{
  "n_layer": 14,
  "d_model": 256,
  "n_head": 2,
  "n_kv_head": 2,
  "head_dim": 128,
  "d_mlp": 1024,
  "vocab_size": 2048,
  "activation": "gelu",
  "norm": "layernorm",
  "norm_place": "pre",
  "norm_eps": 1e-05,
  "positions": "rope",
  "rope_base": 10000.0,
  "rope_fraction": 0.25,
  "qk_norm": false,
  "attn_scale": 0.0884,
  "bias": "all",
  "tie_embeddings": true,
  "parallel_block": true,
  "init": "uniform",
  "init_std_qkv": 0.0295,
  "init_std_o": 0.00558,
  "init_std_up": 0.0295,
  "init_std_down": 0.00279,
  "optimizer": "muon_variant",
  "lr": 0.00564,
  "beta1": 0.93,
  "weight_decay": 0.027,
  "lr_head": 0.00388,
  "grad_clip": 0.5,
  "warmup_steps": 200,
  "schedule": "cos",
  "final_lr_fraction": 0.03,
  "batch_tokens": 16384,
  "seq_len": 768,
  "doc_mask": true,
  "train_tokens": 182800000,
  "steps": 11158,
  "dataset": "wikipedia_en"
}
MLP neurons of a small language model. Each row is named by its layer, matrix (up: input weights; down: output weights) and neuron, and shows model dimensions 160-255. Each number is 500 + 25 x the weight over its row's rms, rounded and kept within 0 to 999. Numbers have three digits each.
After each neuron's rows, "fires before" lists the tokens most often just after its 100 highest values on Wikipedia text that the model never trained on.

L10.up820:490462537472472484516468485522513478477473509490486498463467487475510522479505483512490476499476506508489510472547509526500495474483489488458507490439514461542479478508481508479461496503491481472487460511490481474515466463531430495505489525490502481524505505458505470506487501485528519511
L10.down820:537498544520545461503519502487481480513538502524491504482508483455508483497454459572485474462446510520513511503503547535457506438520486505488482499532513441481496441460493521533506528499505514508499529487510473498546465471494497484519485497489506450473541461496507505492532538530529534513
fires before: "\n", "S", "t", "T", ".", "K"

L3.up146:504482518474518471468478517487505512482501506484481527515553483504496501483471505483536538551491470510502519512523521508512521515538501501488487543507520527538495471528506530491478469501524455477473501505554493517494526454525470484479478486528486553498516515502482485499455486481499507528
L3.down146:511476481482515513514481514495478508501533443495481493481494533449506482543486511557532502500488477541467493537468492472515459473494502508529464510501477478482547524512495498496497509484507525515519485494520514532509554523484505517520508492484546494526500530431471495484473478491501523482
fires before: "s", ",", "\n", " ("

L10.up57:501492504504521503526508477479470489450479486515479538502486478506509493475485496464493523524505499485471487510487462512532503428509458489452533511494472515496462481440455499502484514493504467475529478491515499529478526522530479490503474504503435459501491456476520495503478518463504538455
L10.down57:514497504466509533528508493505520472520507494490498486459511501503465523531473469506471552494437486495477539510452527506527479484517506517494468475519523522499542505480515520555446571492476536473470499494503550504483458505466493496531488521509451533520489526496476550490502497490515482532
fires before: "|", "\n", "|---|---|", "18"

L9.up596:561503518475513526511510502512528489503474486473473511484521478531477453469536515481500494493478450479534509502499477450488516535482478510500486473493521516488561512498517455463506491532549460492500522498505537500517543495499470498484466461521457486502500459544500477506517481498515491499
L9.down596:487475540516470562488497523496512527470524508517540517506447489534525500499512471448512549523520493492516500499536500517513495544442466519497524502482525523497475494480491468512526515522492461484517528524513509473487539488484467495526469498489462496485516499519510517535477498478521505505
fires before: "\n", " ", "|"

L7.up249:515508495520519512515483529539508526522517505482477523470481481476478508510492490493493458488522472508480521499533530481500510498491510509480471524444499516465470515473479499528512507496499511508542529482490443495483525454509493484516502482501484539526523502488472518541505495472484555526
L7.down249:507515536545509464530498469493487483510513501531471548490537521523500546516506504476487516500531505442483536531508480499523507511533470480487515533502467467548538483501505523469536451484495491502502493509545483481548532498542494492514520497477492483519495488529528516484535475500518525554
fires before: "om", "r", "her", "S", "d"

L4.up354:541506477501507506495522520507493499481503506504502504475519543480494472490562511449512511457510514490512496516500491524506477500520500481474506486476506550515534515444499466476519495427518528572479497533501504500508520500528482550513503465508463484516471541509523503488524492500504473467
L4.down354:534488487485486477512497505544499524471497545481507515498497527471434507515542517520503548471492499480498532528475499530539506493509491519499543492476487547506549478483510479514541506471480532521518482551506461526510501517499479497508521510529488493519520502484474468523522512500513511461
fires before: "\n", " The", " It", " He"

L8.up829:490509490463546508505481477502491525471465459502486486506490467489468490511541513480456534483467511517519486467477519496521505449512520514520483523464492501513446500509502478514529489476528512513500490482496509495456505508480407515509507522502499485469521502511476475514513540492486502505
L8.down829:491511480479518488512519488553539509462501481479486452503488497485489504536497477501468510468489522482511521506516498512491510517482485497523514510508479513497453529515506442519534493498511529505504518473522488527511513500524505469529528461483487480495482503489458460489510539494521487498
fires before: "\n", "-", " "

L10.up94:491524494480526545501525496494518542505493492494516497499468464537528565490576459488532507433492491500516484510538509480488510470483521501517491482469515476513513507472489474507503478463536501513466459545506491502457469530526478515488513509513523525495484468480511499525457492547468501512
L10.down94:513453542490479517540494504531513473469489502500483499501508453474497448520476504468489503516543527501500477487443527467531469462495526472522532472476486496503491529512527499484574476477468488483491554512491538486511517483499506489497473471483526483470491541505490480465509458537514481492
fires before: "\n", " —", "|", "-", "---|---|---|---|"

L9.up223:511550496488519450523524526505545518513514538526476534466508508424473560493511509529482474534507522509509512486533481443523507493539524501476483495480479524497502524501467487455528486461493485536561523471524516487500526532494511477514522511501478489547531495459492510517540472501471504520
L9.down223:534463494518494462513511516488491461493535489482520500480474515478476496491506512512491474545519485512499510488459527457466482499530486473478435498466462484492492552483536481457509487461434512517513486488515493459522518528527494497560502542507480490533518498501489486545521501525504480487
fires before: "r", "ic", "er", "ron", "d"

L4.up277:500484493491528480506486502464528486486490503490533525486481524451481498519474481517512456503508477493472510517480539472471508487502481492513528537507477471499476488483493463479525511458481467489516469498531522543498485516518470511495477478469501491575538518506527491491466509522497512510
L4.down277:486526491495482501500492487518476516557460520487479508494437474462540500509519487524516505504493472516497556531519477527526547486490528468536512501551498473494506487473467496463515493519584526552534470514475525538495532496542478469470556520509514560515500473515508478466484492483524508513
fires before: "le", "a", "ic", "te", "li", "po"

L8.up913:488490465515488495543452487497510507515518491470451464507530498504506542491501455522505528541467505475501477520486503528460539479493484492452500487500531525503493488512500506536468512512462519494444488529496471511446524510498499494487501502482458511504484483491494495473498488504548512490
L8.down913:510564529504522532487484481512514513529462509488472522510508499479524530513493499485539480505524477495486514479499515494465503501509515479466477504506568528507477487513482504536482515502437426460490519528504483507478436517493487498509491463469507471513524492475482504484500455525488486560
fires before: "ed", "ated", "es", "s", "ment", "ing"

L7.up833:495486471493483455511488498519482505477474493489498507553486506476466540505571492474497531500488521481514498520489525495513488525504506513503535491471524547520516505507552482490498490498522516484516468492470452451464505491497485542503482489546481484524488515492500446521479513507553489451
L7.down833:466474521466481507524463506666514502441506510481494507506492520515472456541461499513482569487503492514500500511460521526483485520470476519499470503512519515485510475502499484518531462491490495504504462517523478488468460533466484514519511474492520459498516503483501507500483494502481479517
fires before: "\n", "===", "-"

L7.up328:471531494503469520530490487530507530500463495540498502436489491478531546488524493522496509529475447506524518501483482525488530500518543465503503502486532518496414489490466500493523537468500490535558499532522489471453522489475468507535514473524507534472538521475532507511460498510548479471
L7.down328:505502533510497498523482505504531549470517486506517487478483499466501505542461493460491507514559488466485560534493499518488474495515526472509492497509536529511506474505466540512547528497484496497461541529513488519529475517504506473525507502463471451492489479518537554475493510487471508479
fires before: "ing", "s", "o", "ed", "d"

L10.up272:487499525512494479535495492486462503479494487547476514485506484500480475472548440493503505552544528506477521482487437502522463483505478526474563481556526523532511469533486448487535512533545474501478513484537504519475529497479516483506513474489504495484499519498477491472561548489488516507
L10.down272:503508441456473488476496515475522484503484536523520550480464461494509529551488538506514543524484486481465490481455475524540475487500479481468497470514493512520502497535488481505520471463500504491506475500497534505504513538479485472514521509480510483475529512501484474503524540494484465490
fires before: "|", "-", "20", "\"", "\n"

L10.up228:475508492518461493517524494466474499487496531548447527445474508467529523493502482513498515483484520485443554490496497502534472484522497501452488489525487556488517473480505510506508506459566448487496522463509492488486523523463509433524511491525458479472514526438532515485521489507486496487
L10.down228:520546477528476497503502479503491493548512385535517505460493517490485540487469514478511553504465523479507511498452516505510480498495466495494508478483442507540512455474478473515503443475514483495500499525540493549488542501511510498497536512492515466477476492540483481517492495535492452487
fires before: "|", "\n"

L3.up535:528510468478505499498499477503527507481518518499511500499514521466456465508522506467505521505427535532515499526477483532529487492529508507464525520457545527515484501460495491503503452463502497574483542528506502524493540527545443539501491474464504482488509504483535419487508538504509492496
L3.down535:536490473485523486494520459525547513500512527453504477501497507482439474522557513472470492486503500479509481507466491513499486508556451511486526520466476526513496533464525477489571483473509527525519488511493516531500520504528488497523504462506502511507490509490523470527531497522542461529
fires before: "\n", "-"

L5.up330:548474500458475501498470458525538480507472501540479481470492443468476503471518498530515502467496517465446512533514507502526468505519520462512534473442477513520522455513553538511494507524476495486512447493489518525526485474463479540499492505474500518485507503485504504523496500530516524470
L5.down330:491510511481534504521450451528476485513478459528519486512487521493485496482512480544500533475471544467514515510477523526456505479509495501460541497503478458476506489443481489551474492491446510520518506514492433519516549484485488541526513510499496514546513506488490493522523487559502496486
fires before: "\n", " in", " by", " to"

L5.up958:515507509483504517506456484509551455490463470527523501482496471446497500475531472530490494501454472423486509498501501493531515489503547492496488483477470480533487503499453525471499495504527522531457452573495489497461478523540436507478517496479500501517483500505486484485511512501480515512
L5.down958:505477513469454482475495510511479506465512538556498487509498533509517471509505489553512546525464507513487491504503519476483453507489473488502549498517460472575486501507527504531512443492557502473493482538537497486512489489525510496531495475529499471506521506509533508521488508554485469481
fires before: "\n", "age"

L7.up54:463501471497546540510525521486502502490528450448512512525503510431503462506529500501481489459452499527506513513508502523536538518513511511489564503487516498498510495535485502489492502482459512534506500525515504574489502474513498517505534455503500470485508506494508454524514507488516528505
L7.down54:471466482483504485521519507515510493462520437470435511497519512488496496486514473484460513450502503547500527468464518550499510493502507531490503493493488488533511480445522442499504511509494502497490534489540465533484497517504439519523500488500502484487526491459516490521519486522476488480
fires before: "\n", " It", " The", "-", " He"

L7.up238:499503506496509490456511479536527512503465503448464508471514518520452507498510490496501565531463483527501493505495493499474519513489484480490485493502518533486529515502509485524478493510482482522565469441522508498499532470508472514516547453449498520509450528505519515453481469483523487450
L7.down238:530527475498538530507488520528494544480489550507524462496520543484449485493494492511543456545524513497508533495501504492496493502485523498518500523498456506552491465453508483496543466470484506501501504516532523434479503465489486462498507437525493502534480528499520528514501492509475475509
fires before: "s", "om", "il", "ic", "ed"

L9.up564:520471507493518564527503520501547497483472482481507492488471517470485531488535484485502531493508493477503508548495487531522492522537509495488526474454517450503515518492534461511528492450500540503543490502491483559521482533517476516488523520493463524461524484486483480523530552502524500496
L9.down564:501481444494527511482514478534487485490530530484518501499508525502505501492552520487525492499482494512493498464479503458493506512496482492521508478505533521515527552523486477509540502514522506517487515464518492536472532481504513508547476474506505497509502513507500495483505493522535493479
fires before: "\n", " The", " He", " It"

L3.up67:501500490493525496519483448476516511502505498529536508473505526506491461503546488456504512516476491503518490512473494517539492494553471491449518511482533543508503512496525509485531486433531510559514513456537517502509526512517487548480504476479490492501497534477512451496511497471544501501
L3.down67:520490494484478468509511459519531514461479515473480479497470502477478497551533467440482569486508524440522473470428502522508485509524484508476509498479468495478502457452533451497518509491525508514540506510497496491502527483506497484521505467507486492518494528504514474517509520516508505522
fires before: "\n", "-"

L7.up295:515473473501507472537489489497530467478499536503494480508495533502485499530586506431480521498502526497500485514466501488528473431557531491481518514512516536506476511475515478462478484462514475534533498519480514484495553486493508510520492475514476502454486532471515524556561504478538504485
L7.down295:507538483473460511509508482521507513531514501496491486475503496501484481517509485537523571501489510468528522500466515484485470547474504520495505531487479515568505497495473468520462475485538517532491491480495480504507489527477463474511452481507489482521519488520544509497491466490535540480
fires before: "\n", "The", "===", "-", "In"

L9.up82:519467515463508512491455481520484471475532484496475485465489507484518456491515484498479527473472479481502546484481495532516497486499485494482510479467480529519481468474487481496518480498531531543511464507560444569484503485470471500515507493461498477485517498463502476499493513489497459455
L9.down82:499518493494524509520513459555516499474504488523491513503493497501500513529478495496483562482479506484488506510491493492512491505513492490489487502495503502527478493506511474520553471492492504484498481501520483508479487498472486504506505471511501500488535491508475478479490526499488505470
fires before: "\n"

L10.up177:508507529515484502494496540476477530484487477492428558464489458485512515440479478533504543501492518492485488521492488544465474492481500525461485464506515516519479501504508448475525499514496494494496510521512503459490533462532495494471456479490433449471531478468460490502510449507499470497
L10.down177:500475517496478529474506517483510517504509499505495528525461497514484538477480498495521563495461523482517521526445492516507481491528486482494483445485509489516497512554496492513533497519464496471501504522509489544503546511504466497529506505495512501494497507519507494517474473522534510469
fires before: "|", "\n", "|---|---|"

L4.up334:526462518511480541441455488499474515468488471494495501445479427453500486503533467477491492465463483486545522514474503494482492484490490518527501467456540493515536491481493498511525492496582522488504508453469538469485545505495516450482454503494469506481523466530519519501513477505498503470
L4.down334:492459489540483499475505479497498491465530510507489530461486476504500509495494488494496539498504527516538499486467488488520471518444494507476529498504519497549478492506496451534533460501520489484501477509500507496497521494510541510504493508475480495476504494545454536514492508510469514519
fires before: "|", "\n", "-", "---|---|---|---|"

L3.up972:529455553464470494477480498444485477494458493505471507508513532485472538484501526479507526520489446502494499507494552500511519468445493470508542508499487509525463523486506517539528491499520531502480504496495540498472549466489524487508475509505487525481473457536494506499508506467454517537
L3.down972:484489519498504509534526529419520524473488488505489514526509511509475481493501534532505501474535499495496522512477502518499474489502469476496535513485514517505528529566507460516484488511500522462533458495522472504510483546506478478516482493491523483475463506486514500510501426485524486510
fires before: "s", ",", "\n", "il", "C", "st"